MLP neurons of a small language model. Each row is named by its layer, matrix (gate and up: input weights) and neuron, and shows model dimensions 64-159. Each number is 500 + 40 x the weight over its row's rms, rounded and kept within 0 to 999. Numbers have three digits each. A neuron's up and down rows have the sign that makes its largest values positive.
Before each neuron's rows, "fires on" lists the tokens most often at its 100 highest values on Wikipedia text that the model never trained on.

fires on: " as", " in", " by", " he", " under", " she"
L3.gate55:491561493503496412482581504492483484553529541452441507532487454524539478449529468490455597511457510494489520496495452463516556506609462530512465539512516473503451475441485570460485494461438500468473534503587495537468535483478529476525506456490526526482451480470415507526514559495488473579
L3.up55:494469484530475529475569474459496506510513505476477489540560433484467408540522432482498472511473495468492510525469405465543535555617518478588551492505387517516523528506515488447528525416497530461515489533549537465456521508547543506463485507477424450539528468479424477500522502488552545586

fires on: "'"
L7.gate555:503548489521515542492501479512476577560505533435429441517509549349405404482504437473507570520422460547550494472471499497522508530517482454618488509449524545501498445514561465513511497540513432523528503508502543498404529524442501477437444506509470504499586518506458483518483526508524520583
L7.up555:562506503544506620538439410461542462531431507530460478485510554545410510476539526488530532542501508527552499507475476464548511531547505531495433471534476473453510453580539541512445495482484542513494526438507575519437518499464467440486459488485478606497478535479438581462457559407550541564

fires on: "6", "8", "4", "7", "9"
L10.gate407:539532499516481454506512476479527477575468468483492516511453524451520399450537414541490494546494489609524557476452541445471450534473486497561483573573515547533493484496493404546462456447510462466444550544553520557488477489468476480471497478491503520457482475508611480513482498580399495508
L10.up407:468505449468496537480477524513540477509518497489482492410495519447556502463451525531496522442438482525480392504444535455416498420499512476507445547472540562534552490576602543517542540458478507456501607521584421501516518527482464496529514531518505513516519521577583502547547474497502539520

fires on: ").", ".", "ase", " Championship", " competition", " League"
L2.gate285:495491516463464569477504493507500454477534558430473533510493509514438477554508471514506412485381521519438484444538541464513536473523435443482484433487502504506458437566498492511457474504480453479512484432473524532511516453463535532554486504474411511547509473486548528476473448582441471496
L2.up285:552524533459474512499480496519526397536546536489549503489544520515417432447453518486482482477423504475503445523526509529509509476538489512512457466557491477526463485556484524410483508507453524566537447459430508543511477460522556495526493488439540451521490432496546536435415470552474546444

fires on: "2", "1", "0", "5", "9", "8"
L3.gate373:436480455573596451446533472497531485543489518483591476511505472464524474509433505444528515523515546439507463518572507509478505587499511532496461587521533501522513492511500484500404503467447490538488556498496458502458598515539475523445564443476496572472500456501544452515542441454501518508
L3.up373:537510502514512495448480464539439463485531504523487446438517549517503386521453466492547509528480529476462465548448548535512468489521482531448485487540487537478454489499556540501433421513588494484503424588458476458516506537481501495534452454524489545472591494582503594506437470564505523468

fires on: " as", " into", " station", "ly", ".", " now"
L3.gate422:530554548514582487530561523520488550520502516500435422538521448481547516506474496557467524512468570543483551483520501498555434499505513568475444532531424463568561485523515528437426502543429471499527541499433532572512569459525445475541526518535516452528505524470468507545497535557534489517
L3.up422:549505507501521529469551478515473542493580490389479460581540498496510540479468499571470457487393589510489497558537487494514422503533509486512537468551480540484548490507529419504509429498529518489530406507584506494474461550533440526456508461481512479433590513479431427459500537484479490477

fires on: " The", "a"
L2.gate213:489478449477471426467479518538499475467422588555422445465513553503484446478496549479542517483460476520545512502507507537478502420585519495514466542485516476438489551430541520565461559533508523511545488498567509472491441552479573525501469526487507540531542527489365486554472514511453475544
L2.up213:508454516500520507480527486546476486430512487546610482490538523548449472527516511514510519501441460539504492465491518460439532456497568439567521459538576497512507457446468568501536411544515522543544501530503602503454467487543439495476532538497574473526547457463523515522542567541488623504

fires on: "r", "il", "m", "k", "l", "ib"
L6.gate467:503471454525526546529535566594440526477540469532588488477461526581449482511467496531482405524530513467495527415524495531541520476453397435604486470488546552547471522471462540506542430538501468508514519492466421497530458481498485450461446524487426496529433522468475478522549512514525494514
L6.up467:496474498499530494514517551424454582500496479537539529546519529517392477551430468427516540504523471585507490507472530452495489509573527512513534561425549490540538449488472583479513516480587541587522502522477524490520519485478493456496528513543447483497545550482440478538456511539498454555

fires on: "-", "\n", " Mon", "=="
L12.gate169:526510517508482525506518494585472509515550538505486546465479535550467458439447518495499487525517426479516409494461486470509501484510462470472429481469528521529467452434553527500494543533538505480479495529493510518505541474467533418574536584505522510553558456497459429511421522543455536455
L12.up169:425494439459539546559438470501513436532558478477542451533558457551463470457409480551580454420433470561542514468441519427468491464492510491522431537435487408442428502442549437471494479511520471481453454552559520568509442494501497531433558493457548512417540468507443526470513468504457475491

fires on: " r", "r", " Dr", " race", " dr", " cr"
L2.gate123:479439459569472479467516527499541457525473504523494475509476536488360483586493495590505478542477462486474495504516508524530518516412473504552555456515542543475462439548557559466416485501486518453489472438485497534463567453483517438563490476394467498516498501537489502488471452542471510551
L2.up123:547491551481486447508466417470451484563459462480539454464450402509463541461471491529461513474496507491494471578501463488497505591463490498491454529491516510511399550468555515495505513521438533525504439483468435532466506531490526432498513491500553542538523518486474553500565543476468516585

fires on: ":", "ense", " City"
L2.gate659:465520443572470564532513503535486479482526488486449574498494519450425451463520473397504484528520495586484515487521556527463490477463518538562506547511575437455508527517474463458524524516463495478453587444472508501565543477445567509562488504460513523564539464433514532548581494450531492488
L2.up659:441498471547593527488533502541481492499555490497580489580508509502493573545464484505572540454543474480512506522502415434474534462503529527444543500505452487507554491477454446475558524434431474562510480465463483502405490501541464492558532464511548490538411517511604484480538515529516474539

fires on: "9", "8", "6"
L2.gate44:510522505520545534575515527474551526482447462523538444462541494468490535488532540455553492419509499559495501380519494487494469478433510473514452468472492479479447447523482480494453490495466536513556450465492513559437508425473495368512467442580496488512494459492465535501496502502449496585
L2.up44:496510461546516502523444486374537542439559542541466573499529517489522483515518500510479535454574549426478507497485523504508558522465522473393490532494479510568586518443504522428534530512507478484442495463418507426501529501550502576576435470500431518554535528499545460544511516549509477477

fires on: ":", "-", " —;", ";", " -"
L12.gate616:465507448492512455457540500504576440569555469438515456495547547541586526443458483551590456512469487525583472484509466485548519449486478534491468514494519532459522495457507434498542529506572473513502466519534547497448529472512454518519554524512557569480532511500512513545487510544511527464
L12.up616:413525428522541471465487481582542501511483493616554459447502521438538481554529474517562489473512496509548523474551464498552561537497557528491519458534508478492484554541499588541506503447490543512515581574439525535457467482598456480542482493487547518512448425477499455468457474535537531419

fires on: "."
L2.gate596:507502551515503533427496488529463494517512463482549417502433492484539512545539547462549524522516528547513411459514495421484490445405515514490544507525516503518485459512507477487500540471496516465542494498610495547468459569484514451533594524540473487479468512509515562489549497531503431555
L2.up596:473535419527385534566512475534455420515520503505395460490475510448530485513550574571496560518550529471471548494484477509481463435512526510463535525511458493503571455492472547476419468535495509575496474507536544548498474543509516492571530453472593448575483419469532501511523450480541530481

fires on: "'", " Democratic", " Republican", " Party", "av"
L7.gate430:455531505521521531488542480533510468502558560434475484548471486523439515536508548546550494556459473520484519482523454524507491403481487517510369578453467469505519493551517570499472497503519450558485510436510515522514576514495511485479469540600420468551406493516547519479541495541539491476
L7.up430:463468484465466520461492550518433466420509555456492510442491450487487547482509467441502492440454592514504538489463511457530450502496488441549420489493541482567460504495550496653493508506466489488517568480523507496453469484496478548470512492512488508457490561555535481459489449549517520522

fires on: "it", "o", "ar", "al", "an", "un"
L6.gate110:491437459446532450476567469534469515510537428470482502529525526481473491534462485466442525530582518447514452505485523487531565449453445487475483520513501499520517576461508463553462534482499400496514558425416503538436547509498498485548486509497452532482477436435523430469595616527523511529
L6.up110:474538578522514484500495543543462498498418536531421528464484546527431532550452455505497427499437522499537445487434454547569459509506501507473466499546509533558563582437495470452443479518483517494532435509599480456454510508466508463500427490501501458462568440485526465480446572435491521504

fires on: "\n", "-", " |", "==", " c"
L10.gate206:469460549441484501461465495560483471536503450497440492524515514520468428495530490485506455454525493570518413539489509447478577385536473469521499514496515484445518435491551516563503527495563494507406489504518484536469474537470510491559552494561523502518538501493570464490453524482439600476
L10.up206:485463459455485481467467505527564469400509544455507520460451463516499468462499490531466519461443419507513476422536502503523536441460447448496466473538516466481475545495468482472525576511547448513499503477531546518461519507456444386481508463531481450484555443466524497475423495520482536433

fires on: "ad", "is", "op", ".", "a", "ia"
L6.gate341:528438484447488555440542434529446415542541478452501470492496525435528557497453543520445496495497534517562532479525521514476465474485444451505506523537502516565517521500465502471538414416472447527508496560473566541506519567433502494513532466441552522490531499563510507423528481514498485482
L6.up341:497498459465532527447522562515504463480508434472494578489440538521522497501428549520533536447511488437471432502608500506478504432458502446465505602484472540543584476405476492539481520489500509489560456526506477510475465556547522470527464560520515444456466498499529467425544508533509538453

fires on: ":", " children", " can", ")", " do", "1"
L2.gate1:525456466497587486492588567561544469492607494522553505439457486455494477523517454551526409497546488501595423542492471440490584486512485456510501510427499478574511516444518512582530444538539500439462477462493470419441503573519486519462533536490521462472579517542525494479561527554533466568
L2.up1:506590507504533515606513498490482462528554549469488464508530497493546496466499450527521492526538517574577487509494543557495559506578478480469467443486537485455467544503528553533495504499520485435480503528508552477483607532472498527382499524440478547428517482552542522517490607495516486574

fires on: "\n"
L2.gate186:496541455539483466515565554551550492560550527503446503488452476513560454499555510472496467573461518511452451514559484450545537417416491446483463526534468464489535514499435459480533493520523482544523535436468497568448515484514500614443586569533475523525528501479496535563529572491446492511
L2.up186:556519602480548489437573465578460499462472478500506555490522504504455511581508534520505475441576528492513531523527585539590470526531471545484500558468516494560436489538515464480547439510470487508481475495529460531512502499447444472575601454513485513454442521476494539489511451452490520539

fires on: " |", "-", ",", ":", " USA", " AUS"
L11.gate367:474489455476491509485548536505560471527496424552460471553434485415484498554495499429541515529499526510485550558560487560489433437543469554531503511498521498497528485459502512497527453534562446464423530510508469531539485471465475512460427515514506562540507469504519498507529515470529400554
L11.up367:540558535540559500472533470557539562473556519506522477498444584486511508499486487476539579496548485517544537455480467513523451544517561463437558484498545416428561548462516534407475446546499474483509492554540520541532544407568466454503510469485557468519463533445494462556550529502504462513

fires on: "h", "p", "o", "al", "u", "ar"
L3.gate593:515520459474521459505460547499503521499481478511498575501463479497425444505536465528488524511516500476518461478474538536551593416473512464495495531448518526496486501516530542508470544494469413581506405484464504555405506519500582543552506526403456545515471531504506453519456555528441539610
L3.up593:529437531449492462487495463541540445533493503521486546436520409545546478488497526491507473578529482491558478500478481557545537576516459505456519505461458504588483494528569457523502447544439465505537468555476475413452501564469518460481482586539465582450539543476498524541555497499500490479

fires on: "5", "9", "8"
L4.gate656:555583484448435455461502499525456491488569465479450528411492481467409464516436485487563467497474472453483471476532551450473535532491534496452520464515465457503486487517514459505455422486446479505519526536561457539525492520549576486501491487528494485475526515496533504477475402493506572482
L4.up656:467527426504554472484507452409544506476533562483482490471493520435548460490511479489505537520505523517491483517485555517430504470435541479560455476464508501601514468521504471504504503491437473462487566535500447480509516569466469559466515528467495531528477469552503532460510473515462467492

fires on: "0", "9", "6", "8"
L3.gate101:463517492501549463550450492464542510556436513539509485578443524567486424558505512499510505482554555512448454523477487520483443482533525510486485495523617451441482574482455554502513436409489459522551566485543510517494554449432483424483560518493502457481478421525509401538557511558463529492
L3.up101:439494474519509481508484468610516531474434524489518539530456462528473427480440474456509439495473540543547466538485579515455571469488531430483519529443543536445536491530532523420603494518465506510476572529517472467540518526439527506452460585503486530420472487533523478489541537561441485443

fires on: "4", "3", "5", "7", "6"
L6.gate530:511553510458478488505506453476518527597516514507528473548419476390536439470514475504460475515546486413497505503546526510434526563442549479532523451427503544510459536526558475477497435543594469537473541544545499505502485439435559496509561434530497567513437523517515528482492510462507478485
L6.up530:491584509450496527540557534580476458480503509501440498463515566500523482499450490505507570477468590553453471561441487468512532429508546505549516510463506481520545464485497465500472573500466476531489543504532468491488469466491522555465477480571478545415456513512505556509396472509505490492

fires on: ":", "-", " und"
L10.gate301:511497542511582531489473410479554465469499431488627463472471576515487474500484487545596455535519466575531514491474455510518487466442520442500541457460455507474575587428562485541585445531565494563478492531548481542516521482473465540550540493494433514475526507515418548513496508482529526526
L10.up301:520531418539498516459501459548542480513591487447517560495501534527557506481427474516495459472551482561566473530532442534509568582524487567500470435575544515473482511562475458526532478472414485496452599552471551411488525541541465495469514520498512441461455476467521462472541588442563476473

fires on: ",", "\n"
L11.gate51:491482546558568487476584458589440528418456511504490480523498509511530434516463520431439383499486431485452553512509537446490463534521431423497571523479513480467506422547456430471570522562493491547445510444485552480532551517458516516439502506518442508544489523519473519479508476510528536531
L11.up51:503514507444482422478545462559418487529495531442550542556505464549505481507487564523509576450511516456515501521487634522539515520440504551533525530493484504483509495518487460385480539460502547473475480465496439492554551461494412479467437502514476441482495516497448506491479449493495508495

fires on: "ale", "al", "e", "i", "ol", ")"
L3.gate607:523538505514479482469452532388555493454488533485520520474479483548490501476537518478459506553433576523449533495552470543453491423538536373472466515503520488501454417441474444512543425515473441486434459537519512494500559502503458545506530570546534498539412475462517569497497521530552405563
L3.up607:583510480508419554511472505494409529464525466564540501546418540561518461580561492484529520428499461462482488498413490564575526515448463416554428508494558514453533479507468481548480511489467458468475459552551504483470526492528563525474513466510442451534395454476505530559536539499550412508

fires on: "9", "1", " n", "2", " re"
L11.gate678:547466463443543528421491481452515539509519518483509537476470422453512406448546448433548540414535495511535443565465567452466509499534492503557469511524535528488468529490539537504494503484481542554496547536465498476537514454517463542533469575435488545526509497550456525518468505535504392440
L11.up678:538512508436582495485482519486508473539483431445511467565445437475450562517502531461556494496535505462561438559466504518530539498490487500489486502615538430451532501427461505551478431516518483525462530448470486476505474493511444450492517465494529505474466492534503509512509478495464562486

fires on: " r", " R", " w", " t", "r", " pr"
L10.gate156:506470544501464458545454476548513480514537518506479495438460532492479507534536520610426487495467513543501490474533509539496462405457483518591491561528534533480486438550535594516459427532511521475475423493486460475460510423503477461546529520499431471547465484483500465461498550516540515526
L10.up156:494566458510483556436474506504496487436480507517529474589448412514441509484568498550540529482541593475470482577544556567519465441489468512528545461554470448529447479498482480567485484541420504490537481488521497497456526484493489449556547551467523478520480483553547554495485502527540506574

fires on: ".", " dec", "'", "-"
L11.gate480:520553460561535461582542548555416528524486493550437511481495484413545418502457543536534505470493403450526505486428487402445525493485492486552494416522448555486471511493549450534570537498467449589510549454516470511488557449450465434516448475414514566519529525504522468489452544545463408484
L11.up480:541568578509500509539550522529492529476460443517457524477485447482503459546471501461535567487583518486537502462539564484510525469535519525478514499474554514619463484439479566478496484448415536538512567411523460421428471536567510410547557563527488498545533535537488450462501487464567456521

fires on: "8", "9", "7", "6", "5", "1"
L12.gate523:542570554502539495493476452527456501541588547443517492501481477524589495499524484456598452502530437531489526471507519540441482492410489548554508478439536541496463444464486492474513507479491521560490483499514461472478486468497504544562476523526455503543464493547486636504452493466527448481
L12.up523:502572534442474473494435404541477551507544462450492548405484516514580442469508482511571451510466538502481487443540468492473511503535549504477571488482550469498516451503458486424486468552386484554529487481529447455477524517542468517583529497545532549485559478522500553504460505466584426543

fires on: " most", " more", " very", " too"
L6.gate31:551564524452534424491469487480481545484493493467531436451457553507496484468449389454492463541537494549448479467441566453502438426480501451530466519421561505476499508484562403581525414455489525538505518533472538511525474475437503519494512559533557550513514562515489490512509431477432494543
L6.up31:512499505554482506555534503524494516516469475537505449478500466567523544577465551457516539459533498540404510483545488442487511543413521471367561526463458474531498444551412522479547521528519492586500529519501551491536464495521492518473506519486464480493552501439450484512485424454540487491

fires on: "b", "B", "anded", "ph", "g", "ł"
L3.gate663:442458512471466458517537509481487466451554476433518479511448487460480509568468428496535509508476473536463558425569421466473542440491540526551524510503513495486468447457519451521475544472482465504472505467466502511573516490488518475476578499446445541561433538543555545466541564551470474513
L3.up663:548505394445521491522469540481488538505497414484549530525518486489506556512542474491504488552520515466445525522514494514543547420482482549543527501627562498488468532474499514523465505480447469485463461501507498501516420526530511529456521518519507502583506545547469444437598538475483490563

fires on: ".", "th"
L12.gate667:518549456491417520496520540496521473548586525413527460530490525481487477426495515488510491465462525564461510483506515467517500469559518475491493488522463563522565480551454445477516487447466494550499545454514533511534541499423573458478496526616527496433499483499508596516485494544466494517
L12.up667:509531516431471513487471443524563447494552444468470499472403637512442474466468548495509471494514576504548521486591541511523491427518561516440485513524534507543493505480490621523495455524466534496543468505556481497483483539540479519514495479475516466546466434518474506509504488552516456506

fires on: ".", "9", "0", "8", "1"
L11.gate307:565558501538451486489453472445451493518513513513465549519529529491473473530469487489522553530490456550528541512499599473455485544521555446521532507467472525490492407543450440543503470500501562522512505560545591561489486577481493508489460446482503505476516400512522498454514525463497459443
L11.up307:601485494429518578527504495484459505493528496536491497492479467508491492467458503507472482547562563462534467459456538513498472486455513527500514566495561542479488467517421500509482539426449518477487533505478499472542493526489539468648540518476462514487509547518532471492546562582540502484

fires on: "'"
L7.gate405:498525479492547553493510486496485613422508508488474444496435466468482442423510487506523477530452490535571511494497532563525497419489482549481501547419497525530525456528541456583517498465483447521523467492416521541539598450476573503490482509531513473498539518471509495501498450498469500454
L7.up405:481491553567477517458459556424566479429489437463535558540505559476482539426556552444456533451529494585528486544442473514498534456486437513544459507480502491496491458478517515555428490517413544519541538480447551430449491470554500541481487455460509543515515481470504590472452523425518590500

fires on: "B", " group", " age", " region", "b", " band"
L2.gate576:484488534472531468497477509444475480434579503431501530522488563434515544505464487478513490532445517541549438512541479467514471434492443511496504489487545455432491478504517418539487461513527405434488542477530503480555498515495496497557539583547499459522493562544505571447504529542498481434
L2.up576:425467488524519500479472493486451476438528549523498519451518488436585522490479484414479499516451485514549505523557511468466459494530513527516567579526512495463479580491521482484487517520492517520497578465518533510577392496559510499449561531530506525466480562528532507520528506479476502437

fires on: "\n", " There", " According", "According", "There"
L2.gate452:477496487454485508484556467516490534546503530525472495508408435435479480535517504467461509571455527455436497443517469457492437493398502541522517552531469476518523533501487477503491492466432467506539515399615470523502467442418518499544565516444418456501544527466517517495505534522506561582
L2.up452:508505535548471596510489531540488520471520525486613440409469519464477467523478567457486490528457526561467487542589497529506509487478435521459457505514505451587477478540462491522509498536450559477518553475534485529541419533489484477541553431439504487506581460514537535518551460521492459532

fires on: "9", "2", "0", "8", "1"
L3.gate151:523500545489562516503534464500514575538531504534543447459473520498514467542524504501538492485511492488538501473475487554511554484417504484387473501396561546466563437515534478579450456561495499525441500497540467568480514534473554466430523528530418491412548515486513595536543492481551490449
L3.up151:471557448549471437500432468490588533491550496494480530507523484553496448493533549474543479466516528468534507439481498525430575524399546448470526553476506464483522514513521534554492524512471498483499466471525430511571558514476536518524464483544409514487550523525529509486525516458538447475

fires on: "\n", "==", "j", "è", "1"
L10.gate373:499483500510451520490534511487488497542530506467543514547462517445546538506525512434486520567511512533515444499530576444467566516492443506517521536545552460486500442479471571547536518499490561472495546501483461534533549501454571471609501498503478501446522582598528457460462606538466547592
L10.up373:507458432509494532515483503518478526472497516442466495491459562567516504506517569548458509488424501529453491510464543523497485446445488501485517521543481491443498462521487456507544426596532460485556512518491538572541538448452516487475509543532463539499465454466511491479514486491472516438

fires on: "B", "ib", "b"
L6.gate479:437455566438463489506500542551507542486575441485524484535495487497530519519531535536482498470513504527527512499516426493491562436507475558578537473510494527547459521484516495496585492461574473538472436444516492498462540493514499509539532507514452452513432502551478535516508565564485503540
L6.up479:502550478443501464426511522537502542484533566442478575548483529503497439584525546492548456483467474537464442485519399472522571511559481532557469490495470535467543486450546518540561523496434524398465474515446469513487440515495540495546456523494417461530511478482528439450522495502465445490

fires on: " he", "\n", " He", " they", " she", ","
L6.gate258:515533465483486508562558520488390522429524548505463554559574469518570605453471463520524479493602513449529557540506429499491502534535504499452517513519508513523513408419546502539457491538533545518486483498515515509440487529472510415519453543480477455521477596451485495490493540549453477536
L6.up258:541452437572479501519470485483527552540557517412463493520551431450458537488406481498518492492447489483493506534483543476497587524518528497485516511462470478512512493466534538462534501563459497431528527497528451483542528498491464514446600462456475449485517541480412461507395439503503447509

fires on: "6", "4", "5"
L3.gate697:470440492436452421485521451525476514553489509481493538546498485435440436465487461492518543514488571587509508469539517496455451477515512478509428534567556463542491476569480497549475586485479495496485483486490481568478456528477524528568513475426528514550483489507522491448477498606475457492
L3.up697:460434522482465445461425534482484541505477515509584489572580407504517478432500525498516487496504583502408493511475534507524467532526504484518422486575533439484527560441502552526519531477461540453515556493480526576503524531506449547406433468406561559471568542528540511564542484485485475581

fires on: "%", " Party", " Democratic", " Majority", " votes"
L4.gate607:553485528542458579473493441498507490531505492429453449497525524522498455545550525517514589529476476536551523501602465445526498429509465501508475528476493602450562505491501471462494440516479452521508492469534450515410448566464502459489481460512509428519376458468465493462480476543507488448
L4.up607:453513499532425465504455521446469528462501397518521506508510455505640528551442483502514489437485495524478492498533546406531565502561417481531405478467556509528461504445524460493505571466494484428462528483490459499460512531501492558486512543569543496535492462493490482480483542524561549514

fires on: "\n", "1", "th", "ation"
L3.gate242:487539515536544444496542445531531482491587501514445453489503473577565429457426453477522556577511493493534475468505541431497603537507444493505432552561476470510501513480477556531584489490490490587500513533484508562460486489467559463484587533500456488499468521560472503531516545501516502538
L3.up242:490447510438471474495481567497486467492521482485504542431445452448404494511504649504520492505504530543515463528516511480501528438510414470454448588488534425426539569511548454430544451548558516492523589514460449484517464480472508520530488501502488467533547436493417499507525511495508512567

fires on: "il", "ill", "ell", "l", "ul", "el"
L6.gate369:474461460474490486551590502458439546529583564504524521497477535513552511557496492509573466529509464480534479485532556443501529505489445533493514501534549554537496557486520484579485477514479439527486520508463502542435491526492529487507435476408489521504422515513523471541562529555515505482
L6.up369:475524554500514462510464522396532484491477524441491547468459519530411544575494483522514518538480516440537517506539494444467478390492558461499501459502465483486504470543436503518438537457499497519554538509494473454582490525511511490466494479442469489467529536498457568502502450509553534525

fires on: " the", " The", "'", " It", " per", " She"
L3.gate529:568482512438439525456500558461501553470450469504508535455544593485511507474478553416555538451459490437503544409517473521463437510582514506427521504455464551461457463476535510548501503489444507500524529447538553575509444528501476536441458499509545409535537457478494467585459485506502565503
L3.up529:491549531476486603521507542582438455476512499548478459415535480533537492532492512537474497456461500516505479462559513512509509469558502464462478501492537522470558537501423467474560516470519559517520461440461556527546523465549519445562503490553437521491568542451506549547558531492447510488

fires on: "-", "ch", "as", "ell", "N"
L4.gate400:467474513515465513525525466522407488476463555500549525445492536507571570510566533488618558552517489531489478447460527457543502479524479513463451511535553439525459441543471451555482505514559481410508526527513462438511549487501483496487396492496535537553477447457482539529497538548506485444
L4.up400:436510474544500436580465467501441488512505470519530516506474475503496543566521536553515473479485562484447385538517404541536520474504516519482562564437494505472425470476495524520492525524519495554525533428445498551457511529511427519426553580521509525492558501481573554479512484583448503525

fires on: "===", "==", " f", " Labour", " |", "2"
L12.gate564:404442543494484558452532516466456464448426462537520500533476500552446497533552525482509449450439493499484531455530495481443534416478457398529510486500511505500463548474427515541550480461523435477464525476460487449483524472453485472553482440594478577524440454491527506486457512491456532522
L12.up564:515499460454528565441485511524488457511506477451446519429524554542459431519541521618479542470481496496533465499538530562467507565434435453522491546467521512441508533512561465584401562508463449558487455547532455513535477451500431512550548509579567475437531580495531508519523476472483531415

fires on: "o", "ar", "le", "ell", "al", "c"
L4.gate626:479486531548456426514537546521431484514492491487544486507411432547433457511485533418488463524520491453497496518479441514533552457482508555478492459502478500432558533544566445530583530468492482630550485493483518496481461498508589494517423555498446477501489510475476491513427546536488443481
L4.up626:474541472497579533536491438499494488523496506544563526465438449538499482516493462508592450529528489494465478520485485507570533530505498531496475503516485441536430472478509591531478522465535410527544449542470502488488502503489474405503536479484492483475458575537480477523462481459445497470

fires on: "8", "6", "3", "4", "2", "7"
L4.gate444:481518500546475446518518470462469625553479571485536573502555505465408452439585531507534514492490575478536531490522501517446499451466483480460518502476487512488538457483516515494432460499453512530398543491490462527583558531430530489465473602492491515517440461520574480500437478494458510495
L4.up444:485464499529566484398473519397505460499497490546542511576480481573485478454448442514454534474559459497513464591526555553538553504454488523471443485552529463530487540504475481576545520465499511515546477594526495542457506474491460467441487502505469504450522480460548462505516506458482470479

fires on: "0", "1"
L2.gate466:447548539485474525470520459542579488538537501468530461523463517506488506575548586497530435450507512553526558548470494517517528438493511498509559522480489437410479514550449513468378485525490552485505482498530443445501486474502474499563486459514440514454500531471441560461542507506488413506
L2.up466:466531456523518531524506515443509497544559499501563522463534507534545513497528540448502487573461523470477486505526451445486549560390527472502517534403506535477521508500588443502463503540484513522400536443553511462589468516493593589457454540547504472567550494547540517517502513446594483479

fires on: "2"
L12.gate439:453392467548555522538508463502489496538540494495480486423481451476533509465582561455517542448430466525528449445493425581529532432472516459505542467457416524458506484562499501506465530545545552493528517529453534545506516496487493468480523507478463509600460457522577477522473514579518459481
L12.up439:459557546521505460377538535490477513453524474446503447570419457504471522499496506491485553522536440448504555566515527503439515550512498458529514598515516483446524485412382510565469502473521516455500459542510506524464462471493504491519475481535491522502476516505488530525514442468475564503

fires on: " the", "h", "r", "0", "1", "n"
L10.gate259:522536502516458588444552486508489499511521458461520506444432410558498553492484483513472465502476421492527500520517516461520536506487529494592554500545508574507484464538492513506468404453518503505437515514454547482456466451484481566514550438507448556506527476479480457452513457538541529497
L10.up259:514455563554456566480518483624491451536516545456473501422426467491510444484495507502552498584577508526514464518462542495457479502598489435551521493467486623465532448491543464500498425565505554486493511527511455517512510423504558552410483545470484592470519501490472553478481485550518488456

fires on: ":", ")"
L2.gate399:499482443609534405447509418461473469439530516435522409446474509499440545532463438467389522474475488431533517492470453483474514551491506455419492429514439510561529532515566542513529530555557470524519462475528564477561530540504477534473504440418482456471468504503475511537471542617534455592
L2.up399:494504430509523496449503452509486498538495560407495510500411527522530471499498493479554536510521514453540505536430474484456564511423497504442519493538491499455543510524534475527480490508445530553490479538495533395472561538501536574504550523603513444588442470510580467459494532534518474496

fires on: " more", " so", " very", "ly", " too", " rather"
L7.gate584:509522562460527442499468541450468515501469490485468469544429556518518487481500434422448485501550503500482463539477508453434500438458476532551460503539538586463509557446582536547499529492527469560517431509584573476461485468443468536555517530475507504506504534495512516498518532494464573520
L7.up584:481519443481527480488490518532428442616490534526500484577531554440534485543525535550473543479516467513465481481598451405511413499474452511516485502474527558545495467510458454474410529500577453515501492461504543470441453493473527512521490513450474545449468504478509520605484514495490541522